Weights of a small GPT-style language model, trained from scratch on English Wikipedia.
Architecture: RMSNorm before each block, rotary positions, no biases in attention or MLP, untied embeddings.
MLP neurons of a small language model. Each row is named by its layer, matrix (gate and up: input weights) and neuron, and shows model dimensions 362-425. Each number is 128 + 24 x the weight over its row's rms, rounded and kept within 0 to 255. A neuron's up and down rows have the sign that makes its largest values positive.
A block is one neuron, or neurons of one layer that tend to fire together. After each block is what it responds to, as a language model described it from the Wikipedia text at the highest values.

L2.gate833 [145 118 162 120 152 110  96 161  98 135 171 158 107 163 123 137 137 146 140  89 111 113  77 101 140 102 148  82 101 107 106 146 129 117 119 121 151 102 115  64 141 126 173 144 153 112 177 145 123 140 137 109 122 140 131 130 166 157 109 139 145  66 120 101]
L2.up833 [117 108 113 125 116  78 123 142 110 115 118  66 156 121 115 134 119 126 141 102 101 137 113 109 122 126 123  93 133 138 129 146 108 159 127 143 125 117 123  58 108 168 101 105 144 104 154 126 118 109 120 101 116 149 145 110 174 175 139 146 133 162 155  87]
L2.gate858 [130 172  91 129 122 125  85 141 118 127 177 138 131 144 146 129  99 149 106 123 112 161 131 128 134 137 112 127 176 146 127 139 123  89  94 142  94 152 150  87 137 130 126 106 120 119 122 145 154 155 179 133  97 136 126 128 119 125 133 171 100 148 111 126]
L2.up858 [113 134 106 103 123 150 103 108  82 117 120 157 122 134 175 142 165 167  90  93 145 117 163 125 131 186 126 157 145 139 112 119 126 124 110  75 140 152 134 131 123 112  85 138 142 144 126 136 151 140 111 134 155 124 128 128 104  93 177 112 137 130 136 128]
L2.gate1061 [ 59  95 143 110 120 157 141 165  87 102 118 155 123 113  70 139 142 172  78 109 111 121 104 122 161 126 160  98 132 128 112 113 141 118 119 164 123  78 106  88 140 122 140 154 182 170 154 131 157 109 128 122 115  79 128 103 124 169 170 148 125 116 113 142]
L2.up1061 [122 120 114 111 118 128 118 153 135 180 138 155 145 138 115 156 137 114 141 139 157 120 153 136 142 122 137 105 138 172  90 142 150 122 139 109 131 134 144 162 114 141 108 167 135 155 116 140 129 111  96 125 114 130 103  97  92 171 143 122 136 132 103 119]
L2.gate1062 [118 154 118 154 147 154 145  98  87 152 162 168 131  92 146 123 147 165 126 109  81 161 137 137 113 137 103  90 141 109  99  96 144  98 166  80 138  65 105 136 126 141 140 124 128 144 132 108 127 111 104 131 133 150 106 141 177 138 115  87 134 113 105 151]
L2.up1062 [128 106 145 123 138 146 126 115  87  92 145 130 125 132  95 167 112 152 113 101 162 166 139 140 112  92 134 131 110 141 112 111  99 136  99 130 108 118 126 114 146 164 130 136 151 120 149 115 162 173 115  67 136 170 113 132 116 142 145 113 107 154 172 108]
Word-completing subword pieces

L6.gate179 [128 132 101 122 131 175 120  83 119  99 123  80 135 135 129 148 130 111 149 134 129 145 140 108 148 122 177 131 146 144 108 113 100 151 163  88 122 126 161 166 139 141 125 132 167 165 158 117 122  95 142 128  96 144 103 115  55 138 203  97 153 119 136 209]
L6.up179 [135 115  95 133 159 120 116 130 122 120 132 103 127 121  89  90 131 112 137 145 165 132 105 174 129 124 115 148 102 139 121 106 130 107  82 154  89 131 123 153 131 158 110 151  84 130 129 185 107 148  98 121 150 117 132 164 156 117 124  87 122 159 135 136]
L6.gate595 [115 166 162 135 125 118 138 139 114  92 167  88 148  92 116 172  95  93  98 163  77 154 136  78 150 116 109 134  93 157  90 162 141 135 140  94 124  88 104 150  97 108 133 126 133 129 132 117 154 151 134 106 145  98  81 146 148 125 148 148 140  82 138 125]
L6.up595 [134 126  73 108 124 101 142 129 136 116 122 113 153  78 129 107 119 127 123 134 134 143 119 123 141 123 114 138 112 164 101 151 152 138 115 121 115 125 132  97 102  78 119 138 116 131 102 119 113 137 144  88 134  85 104 132 130  98 137 168 136 108 171 126]
L6.gate1034 [116 111 128 140 109 128 127 128 142 108  69 114 115 161 126 149 139 117 131  74 145  85 113 111  89 150 131 133 119 133 131 143 106 130 108 116 144  56  97 130  78 101  95 116 163 156 126 133 129 164 100  97  86 107 134 132 114 160 146 133 111 143 127 152]
L6.up1034 [128 136 177 131 110 148 123 111 147 111 101  82 132 136 155 156 108 162 138 133 124 143  99 117 163  94  99 202 118 159 118 142 131 105 104 121 140 116 125 139 182 101 162 144 136 113 107 150 141 166 150 164 128  83 142 169 115 126  64 111 134 135  92  91]
L6.gate1100 [127 139 216 105 148 156 111 155 124  98 168 119 103 143 126 136 102 113 111 129 133 137  76  93 127 128 134 125 142 114  71 158 149 104  92 152 114  81 126 124 123 178  78 134 108 124  95 134 103 121 111 135 181 157 142 102 121 160 113 134 121 148  77 160]
L6.up1100 [146 121 128 121 119 136 105 169 126 109 142 200 142 173 144 121 110 109 118 105 159 149 153 112 131 107 115 157 116 150 166  85 129 139 121 121 115 133 150 137 161 180  84 131 123 122 148 134 149 126 106 134 152 166 146 110  96 116 172  88 130 118 139 143]
Apostrophe and minute marks

L2.gate283 [108 105 130 157 140 122 120 159 114 153 133 120 167 112 125 177 107 127  99 110 114 111 129 189 176  81  73 105 125  83 132 121 107 126 118 120  86  93 162 149 119 139 139 168 169 104  98 140 136 155  96 129 106 114 154 130 128 112 142 129 120 113 130  86]
L2.up283 [ 99  81 127 126 107 109 111 155 150 115 119 105 161 162 124 151  76 113 118 101 126 135 119 101 118 112 125  92 134  94 126 158 151  76 151 103  99 125  93 151 124 173 123 118 124 135 133 117 102 141 126  92 102 135 125 125 132 116 139 114 102 119 122  84]
L2.gate354 [ 40 111  90 139 106 124 115 123 157 131 138 183 119 138 129 100  92 165 131 153 114 147  95 155 172 127 130 148 124 143 132 173 102 145 132 160 145 118 118 133 127 145 135 110 114 134 122 154 143 144 129 103 137 147 115 129 161 105 147 110 143  98  64  89]
L2.up354 [147 140 118 128 126 165 120 105 145 130 158 138  69 107 110  97 140 150  77 150 118 145 112 138 120  50 102  79 124 118 180 117 115 172 122  70 131 126 140 124 115 117 128 123  86 151 167 107 114 108 136 144 134 141 138 156  86 134  97 148 157 113 125 142]
L2.gate648 [106 117 144 161 107  91  77 122 129 124 153 121 122 127 133 116 116 161 116 159 122 101 128 143 161  41 129 161 121 104  80  87 113 141 154 100 151  90 119 153 121 145 138 116 142 111 115 117 147  83 117 135 100 132 129 153 109 166 185 121 139 146 102 121]
L2.up648 [113  88  97 170  87  94 141 150 159 154 119 138  92 123 152 103 107  99 163 172 142 148 150 116 109 154 155 156 133 135  97 142 126  88 148 135 143 168 117 111 107 112  94  81 133 108  98  99 128 121 107 135 120 133 128 116 126 120 132 112 145 126 157 120]
L2.gate1142 [112 160 143  97 136  76 158 119 110 140  65 102 180  96 112  87 134 120 102 129 164  95 149 145 118  97 151 140  94 150  81 113 135 141 134 139 121 127 120 129  66 116 133 121 100 106  96 122 145 114 112 130 140 195 115 139 111 120 143 117 120 123 143 147]
L2.up1142 [130 104  93 113 113 131 155 108 184 160 149  80 102 141 101 126  99  89 136 174 136 114 129 122 123  96 102 142 144 104  92 107  97 184 114 140 107 119 139 144  98 153  79 130 141  75 158 145 172 126 148 127  96 154 137 146 134 104 121 129 153  71 112 129]
Verb inflection completions

L3.gate1107 [182 151 191 120 115 101 120 141 102  98 122 159 133 106 132 101 135 105 110 137 124 107 154 119  74 105  99 137 155 169 162  68 171 153 110 159  91 116 157 116 114 148 134 117 126  97 126 134 143 111 148 152 141 164 107 147 126 143 143 115 152 121 157  76]
L3.up1107 [ 74 103 156 114 108  99  93 105  96  89 125 102 129 170 109 114 142 121 154 118 151 157 142 128 134 160 115  82 124 111 122 141 168 144  70 102 103 105 119 101 153 132 126 124 142 135 129 116 124 148 109 109 150 167 107 145 131 154 111 117  87 146 143 124]
Hyphens in compound names

L6.gate254 [115  99 115 144 106 141 101  96 156 139  94 131 128  75 114 157 142 145 170 124 116 132 132 126 156 142 130  92 142 132 171 124 126 125 114 127 151 135  96 147 143 113 130 131  99 152 115 134 109 147 123  83 133 126 145 148 138 103 101 103 155 155 128 120]
L6.up254 [120 134 120  69 137 105  97 160  77 150 125 134 109 142 124 149  85 156 135  57  97 109 185 152 149  97 134 108 131 126 106 128 114 139  94 156 167 154  84 176 142 111 189 119  91 133 155 119 113 118 132 124 169 158 131 133 133  96  84 112 112 165 139 142]
L6.gate871 [ 97  98 133 133 106 110 124  83 110 121 120 129 145 124 154 130 153 128  90 144 152 139 131 133 136  87  86  88 171  83  95 142 105 158 113 149 127 149 121 112 123 124 152 146 133 120 145 126 160 108 118 122 160 137 136 131 121 141 124 144 116  85 122 119]
L6.up871 [109 146 124 109 128 136 115 122  97  88 151 150 121  96 166 140 124 143  70 117 130 169 130 135 104 102 102  84 127 130 100 118 142  88 158 138 154 161  99 103 125 107 125 132 123 107 127 125  99 126 137 120 116 125 152 131 130 132 110 117 115  82 104 125]
L6.gate977 [139 139 154 160 146 167 127 106 124 134 117 141 120 130 121 134 129 145 144 144 162 160 112 144 112 106 114 132  95 181 111 154 153 179 133 144 142 108  67 148 159  84 157 123 119 104 150 155 113 135  91  75 130 135 124 144 127 126 125  97 121 113 138  96]
L6.up977 [111 159 139 121 159 150 108  73  96  91 143 138 152 167 153 126 139 114 137 130 123 132 117 113 157 119  86  93 130 145 129 104 132 116 133 127 128 138  56  92 131 112 152 119 122 132 136 130 115 138 120 127 146 134 150 142 108 132 112 108  77 128 152 102]
L6.gate1104 [136 150 147 134 113 114  98 162 130  89 192 153 114 123 140 121 179  92 168 143 119 185 132 122 155 129  98 156 114 185 145 108 132 145 109 145 158  97 133  70 123 118 146 146  92 204 138 112 111 135 143 154 114 130 132 141 165 134 114  94 169 134 132 130]
L6.up1104 [159  81 137 126 143 135 140 114 105  93 146 115 120  76 124 113 145 140 136 104 122 128 144 118 171 118 111 109 128 131 144 145  97 145 105 142 103  64 136 109 174 114 161 147 155 124 129 170  96 160 116 116 151 127 157  82 126  82 134 117 116 180 115 109]
Abstract noun endings

L3.gate1101 [113 134  99 114 117 142  89 117 111 170  79 120 130 128 125 137 111 127 132  68 131 107 179 125 136 115 173 105 106 118 132 112 105 135 109 124 136 120 121 123 132 156 161 106 110 103 146 109 125 106 109 125 124 142 129 120 133  86 164 156 161 128 113 128]
L3.up1101 [ 78 138 111 121 115 128 150  91 106 125 145  69 115  88 128 106 113 117 119 162 149 145 177 123  89 140 109 101 167 122 188 147 100 159 149 111 125 149 104 127 109 148  91 161 131 110 140 106 153 144 125 145 120 121 110 143 136 137 128 108 123 113 115 128]
Verb completion before object

L6.gate113 [150 111 168 127 113 106  98 138 154 151  99 102 184 120 122 122 132 165 126 109 168 106 126 122 122 115 160 140 125 126 110 136 155 141 148 110 101 127 106 104 101 107 177 137 128 162 203 139 146 138 137 107 104 132  99 136 121 127 122 139  96 146 111 157]
L6.up113 [ 55 153  95 153  89 145 140 111 121 143  90 111 130 133 149 117 123 111 105 124 157 140 102 125 116 105 112 120 123 169  83 169 113 109 129 153  92 105 130  93 105 175 126 159  97 128 126 102 122 131  94 132 123 142 125 147 118 175 139 112 159 146 127 111]
L6.gate622 [128  96 102 118 114 154 107 115 116 154 117 137 102 103 129 129 101 115 135 128 160 133 121 106 118  72 120 124 128 120 126 144 124 148 109 143 133  99 104 151 118  99 111 177 166 138 116 104 177 104 130 143 138 121 138 122 191 136 120 161 136 138 115 127]
L6.up622 [148 150 103 166 106 139 116  99 142 131 114 117 133 192 146 129  68 116  97 123 130 132 137 134 159 113 135 137 134 129 130 159 120  88 134 132 113 152 123 144 110 151  99 152  63 139  99 167 175 124 153 112 102 124  95 145 164 114 126 133  94 114 113 113]
L6.gate1118 [134 143 126 135 108  64 158 138 139 107  89 112 125 176 135 166 104 126 158 132 103 132 149 112 126  89 106 100 103 161  81 109 131 126 157 139  90 154 149  97 115  90 134 127 127 109 169 112 143 131 121 152 109 129 137 125  98 131 143 122 119 138 110 105]
L6.up1118 [126  94 151 104 161 109  83 117 107 159  95 135  96 112  98  69 134 154  91 150 110 100 126 125  95 126 107 175 140 166  93 124 151 162 128 128 142  86 133 127 148  92  96 161 196 133 164 163 121 137 117 102 126  97 108 116 132 106 125 164 131 108 105  88]
L6.gate1194 [173 138 149 161 130 131 158 121 122 168  97  83 128 137 129 146 115 140 139 178 127 153  98 105 139 117 140  98 144 141 122 144  98  96  96 133 121 123 119 111 137 151 114 126 148 160 158 180 117 144 151 108 145 132 146 123 123 157 125 130 111 138 110 121]
L6.up1194 [104 135 166 120 100 156  93  98 155 111 105  75 120 124 121 123 119  83 152 152 165 126 149 111  78 144 124 143 133  83 113 106 124 172 147  95 159 123  84 139 156 144 146 119 122 128 137 131 111 109  93 142 138 156 143 145 138 105 144 126 135 154 126 125]
Motion and general verbs

L3.gate668 [119 120 127 100 111 140 150 146 176  77 131 155 114 119 114 111 122 137 156 117 106 132 114 158 112 111 116 125  97  77 154 107 126 105 134 107 130 148 155 155 127  98 141 147 138 114 132 108 137  96 166 112 114 117 151 121 130 119 176 164  87 148 175 124]
L3.up668 [127 131 183 137  96 143 101  77 153 101 134 112 142 162 133 102 105  99 139 124 142 131 105 183 124 136 134 138 118 154 163 109  96 106 139 139 133 157 139  99 106 126 128 138 130 174  80 145 130 140 135  85 111 144  83 122 156 135 145 124 119 123 140  98]
Infobox and heading fields

L6.gate62 [172  96 136 102 110 100 132 217  74 134 195 163 157 112 159 103 137 123 117 123 121 103 147 140 149 126 140 120 149 146 106 135 145 135 135 107 131 126 144 135 111 104 137 147 103 134 119 143 158 137  85 103 153 169 117 141 133 135 114 168 161 107 100  91]
L6.up62 [109 172 106 132 104 106 143 167 189 135 167 127 118 141 107 180 125 112 128 107 116 133 156 153 166 163 170 125 129  99 130  90 124 150 120  97 166 127 108 111 133 148 111 171 111 119 112 135  72 105  98 145 130 159  83 116 106 158 101  86 169 125 201 122]
L6.gate63 [144 112 100 112 164 117 172 107 108 112 116 166 125 156 121  83 159 119 114 115 115 110 126 134 108 109 126 135 131 124 106 143 129 118 105 153 155 132 132 164 172 127 122 164 146 124 108 108 126 116 121 140  79 144 100 130 146 140 152 116 125 121 141 161]
L6.up63 [153  87 133 117 151 120 116 132 147 120 147 153 154 144  85 100 127 109 117 131 150 203 111 117 113 123 143 127 132 178  97 167 130 135  99 119 152 112 123 172 139 116 131 133 169 148 161 112 116  93 122 102 151  94 161 122 138 126 133 136 106 150 183 121]
L6.gate103 [132 102 147 145 125  99 117 140 111 140 119 205 158 125 108 132 121  96 128 128  82 152 137 133 116  97 114 111 129 169 154 109 164 156 138 128 143 129 179 110 120 167 162 146 122 112 158 163 128 103 103 115 119 116 122 150  96 146 137 186 135  83 122 140]
L6.up103 [160 185 105  85  87 121 119 148 126 129 126 157 135 116 141  99  86  58 146 117  91 102 111 112 131 136  77 165 124  96 146 113 101 109 125 135  98 130 112 158  99 173  92 164 101 111  82  87 111 114 153  93 126 143 114 111 140 162 108  94 130 128 154 171]
L6.gate702 [168 122 162 109  94 135  93 138 100 115 148 140 122 109  50 124 139 127 124 138 118 142 125 128  80 135 114 116 144 123 127 117 110 144 160 114 103 102 153 104 114 129 115 140  82 156 118 112 108 115 117 150  84 121 110 102 147 198 154  97  94 127 139 116]
L6.up702 [135 110  82  63 181 106 121 127 118 138  96 194 147 134 141 101 158 132 122 107 151 179 145  87 127 113 128 128 126 140  57 130 113 154 135 117 141 135 143 141 156 159 131  86 127 104 131 100 128 114 159 138 158 135 132 140 151  99 142 124 111 165 145 127]
Compound-joining hyphens

L6.gate288 [166 168 152 160 125 120 142 147 108 127 136 164 113  89 123 153 164 107 143 146 141 121 103 170 126 113 137 133 104 199 150 119 113  87 148 111 126 138  89 130  90 118 145 130 146 136 174 128 121  97 100 153 123 165  94 128 111  98 152 129 123 156 118 139]
L6.up288 [135 176 124 156 174 100 110 133 103  91 129 115 134  77 120 160 153 108 148 135 117 129 144 159 132 109 135 141 104 140 121  89 111 124 114 162 114  95 130 125  96 203 141 115 126 173 120  99 146 107  99 154 128 110 132  83 132  97 168 111 126 153 126 154]
L6.gate354 [200 157 136 120 116 131  72  98 134 131 116 135 176  86  82 129 135 152 187  78 161 115 186 139 138 118 130  97 112 117 103 148 163 132 113 140 130  96 115 144  98 107  78 147  79 108 121 114 144 117 137 103 106 166 126  87 155 141 164 168 118  81 153 132]
L6.up354 [192 124 110 111 153 146 173 164  95 103  93 101  73 124 131 125 120 134 143 135 145  79 162 121 161 166 144  91 128 108 201 159 131 155 120 118 115 104 123 126 145 152 174 131  93 146 128 153 107 149 163  94 116 124 170 111 156 125 141 119 135 115 159  98]
L6.gate990 [143 138 136 149 107 145 133 149 163  95 115 126  93 115  99 147 120 142 149 130 106 107 122  89 145 202 125 122 102 121 103 132 131  97 144 146 128 117 146 145 115 150 105 130  98 117 115 104  84 136  92  97 121 119 129 130 149 123 139 164 115 137 139 112]
L6.up990 [137 187 109 113 121 139 104 147 136 136 111 145  97  97 146 176 127 108 137 152 133 110 121 157 164 159 166  81 122  97 159 127 105 163 120 114 143 120 165 142 102 112 104 104 133 130 164 120 129 107 143  94 163  67 160 119 142 107 134 156 129 140 102 100]
L6.gate1006 [178 123  98 109 109 124 115 139 119 125  65 138 125 108 100 146 105 131  76 144  97 113 114  96 133 147 124 146 144 156 114 101 123 155 140 109 102 124 122 136 107 183 142 152 140 156  73 110 139 113  80 141 117 104 147 133 162 101 130 114 140 143  99 113]
L6.up1006 [135 151 116 108 119 102 109 133 164  86 140 109 138 108 127 142 128 172 164 136 107 102 133 132 123 194 121 151 161 102 135 135 149 106 117  86 141 122 136 112 100 155 129 133 176 162 118 132 149 143 138 137  92 102 128 128 137 112  99 151 137  97 108 130]
Start of date expressions

L2.gate3 [138 147 119 144  94 173  68 134 118 129  92 113 122  92 159 131 101 124 118 125  99 113 158 158 143 112  95 128 133 132  84 156 166 104 133 124 111 134 144 157  85 125 120 126 165  95 128 138 165 122 119 144 139 154 144 131  90  70  90 140 132 132  77  95]
L2.up3 [ 88 174 113 142 170 119 104 150 135  82 128  81 147 149 136 113 131  96 153 115 115 163  79 109  78  78 120 149 110 153 162 133 120  75 133 165 138 151 108 156 110 127 127 111 162 154 148 155 127 127 155  81  95 122 116 143  61 115 127 105 117  75 119 129]
L2.gate527 [151 169  75  75 149 117 127 147  90 110 113 152 116 104 123  98 158 129 148  98 134 164 124 123 129 124 114 109 129 151 176 102 149 125 116 126 122 168 153 188 116 141 127 120 167 139 141 137 170 117  98 116  97 116 109 112 113 122 151 109  99  90 151 120]
L2.up527 [118 136 148 166 156 102 132 112 103 137  94 151 149 126 117 136 117 124 101  81 103 139  95 113 129 117 131 149 147 172 148 107 135 124  97 121 144 113 126 158 114 155 169  90 102 142 128 134 118 108 121 142  85 113 142 107 145 127 103 100 132 132 149 180]
L2.gate533 [104  70 118 138 133 142 128 140 108 138 104 122 122 120 158 117 178 117  99 138 158 130 144 140 121 115 161 128 129 112 159 122 146  97 107 108 106 155 147  94 121 143 120 143 159 164 117 176 109 118 149 119  76  95 115 148 136 166 182 188 105 100 149 148]
L2.up533 [107 101 128 134  94 134  87 133 118 137 154 140  95 116  92 153 132 119 108 149 129 175 147 139 107 162 126 161 144 126 110 111 132  92 140 119 119 131 131 148 128 114 101 112 133 121  70 107 138 141 135 154 115 111 131 113 119  88 106 159 118 133 144  99]
L2.gate687 [143 112 129 136 130 161 177 119 122  63  98 108 108 129 131 160 103 153 143 139 146 156  96 158 139 185 121 154 144 177 121 101 114 109 115 123  81 165 102 163 186 145  87 126  79 126 126 143 138 139 141 100 158 147 132 150 117 128 126 154 139 108  89 164]
L2.up687 [127 120 131 122 181 132 105 142 117 136  94 121 154 152 153 139 118 144 136 116 147  80 107 132 107 124 152 153 151 118 113 110 107 121 139  68 120 157 112 103 118 135  93 131  49 191 167 118 132 134 124 128 129 148 104 121 171 138 159 127 163 130  97 175]
Apostrophe as minute mark

L2.gate710 [159 106 105 103 141 103 155 119 125 145 168 160 145 207 146 151  99 120  65 132 126 121  98 129  85 118 102 111 129 141 135 120 117 127 138 145 141 108 124 168  82 122 125 108  97 115 174  87 133 128 157 104 109 117 133 168  98 139 166 100 150 114 134 167]
L2.up710 [180 125  98 125 100 111 119 143 115  93 121 155 153 128 163 124  64 137  86 108 115  96 172 157 125 135 113 130 112 108 150 154 119 146 119 123 131 165 131 150 125  86 149 155 108 115 116 101 185  64  99 111 104 143 155 147  89 116 134  89 131 131  95 127]
L2.gate821 [133 118 133 111 116 102 150 136 154 114 114 103  98 151 148 124 119 145  93 160 113  86  99 147 124 134 144 137 162 132 121 146 181 102  96 110  62 121 133 130  74 116 129 114 116 103 148 156 122 119 138 102 137 131 133 120 136 191 184 109 141 101 104 144]
L2.up821 [117 102 117 118 121 125 158 129 125 114 110 140 131 137 143 137  71 112 108 132  90 110 106 151 129 111 133 147 138 181 108 128 107 149 132 173 128 158 121 137 159 108 148 137 141 145 122 151 162 133 141  81  96 132 115 144 103 152 160  79 135  47 115 155]
L2.gate1058 [172 144 135 142 119 119 127 164 138 142  98 125 124 128 128 140 100 122 125 173 177 124 127 168 137 144 127  99 162  98 134 111 137 139 116 107 118 128 153 137 125 153 132 124 120  93 177 125 115 104  86 144 141 169 158 149  85 157 161 133 139  87 134 130]
L2.up1058 [108 117 103 122 171  89 157 123 114 126 119 133 133 111 170 121 112 132 154 149 133 113 141 116 106 119 106 138 101 140 125 102 107 118 165 119 147  94 132 157  93 192 146 119  92 102 169 108  95 139 103 127 139 135 128 102 118 123 159 129 122  92 135 137]
L2.gate1140 [142 125  91 137 116 135 139 143 100 115 122 142 155 130 103 152 149 134 126 134 128 117 162 134  87 133 102 140 129 159 103  95 111 160 162 106 114 132 152 122 135 145 113 118 128 127 119 110 117 136 120 100 113 127  99 155 164  96 110 117 158  97 128 145]
L2.up1140 [142 133 153 155 125 135 143 117  99 110 112 108 129 139 129 140 132 154 138 119 123 115 117 128  64 103 111 169 135 153 136 119  97 181 130 120  95 157 151 147 143 137 152 138 148 141 119 159  99 148 147 160 130  91 112 180  90 169 142 145 119 121 133 146]
Word-completing subword pieces

L3.gate1027 [117 136 101 152 102 101 141 114 143 154 172 135 146 186 119 119 137 157 131 138 139 129 114 124 106  97 105 157 138 100 107 128 168 107 117 119 113  99 179 141 126 121  88 111 104 166 110 127 114 136 130 117  98 129 125  98 125 148 127 122 130 165 118 206]
L3.up1027 [130  87 124  94 118 134 154 161 120 110 136 124 156 144 183 112 142 127 136  82 141 142 114 155 133 114 122 174 114 144 141 154 130 121 116 103  88 131  93 113 159  88  89 137 130 116  90 121 113 143 149 151 109 125 114 133 139 130 153 117  84 117 122 142]
Mid-word pieces, apostrophes

L3.gate676 [160 102 131 131 119 157 142 129 124 116 147 175 159 152 176 140  77 158 159 150 140 130 141  98  99 161 132 155 114 117 104 107 115 121 120 103 110 147 145 150 151 149 112 165 135  95 138 138 163 119 172  86 140 109 131 143 125 128 129 121 115 116 166 132]
L3.up676 [108 129 146 126 143 131 123 121 157 129 112 143 116 128 130 109 128 100 152 114 135  94 139 102 137 140 141 136 155 121 161 143 155 141 145 114 107 153 138  85 122 137 130 135 107  96 123 158 105 154 125 111 144 149  90 177 122 118 108 119 132 145  87 111]
Mid-word fragments after short prefixes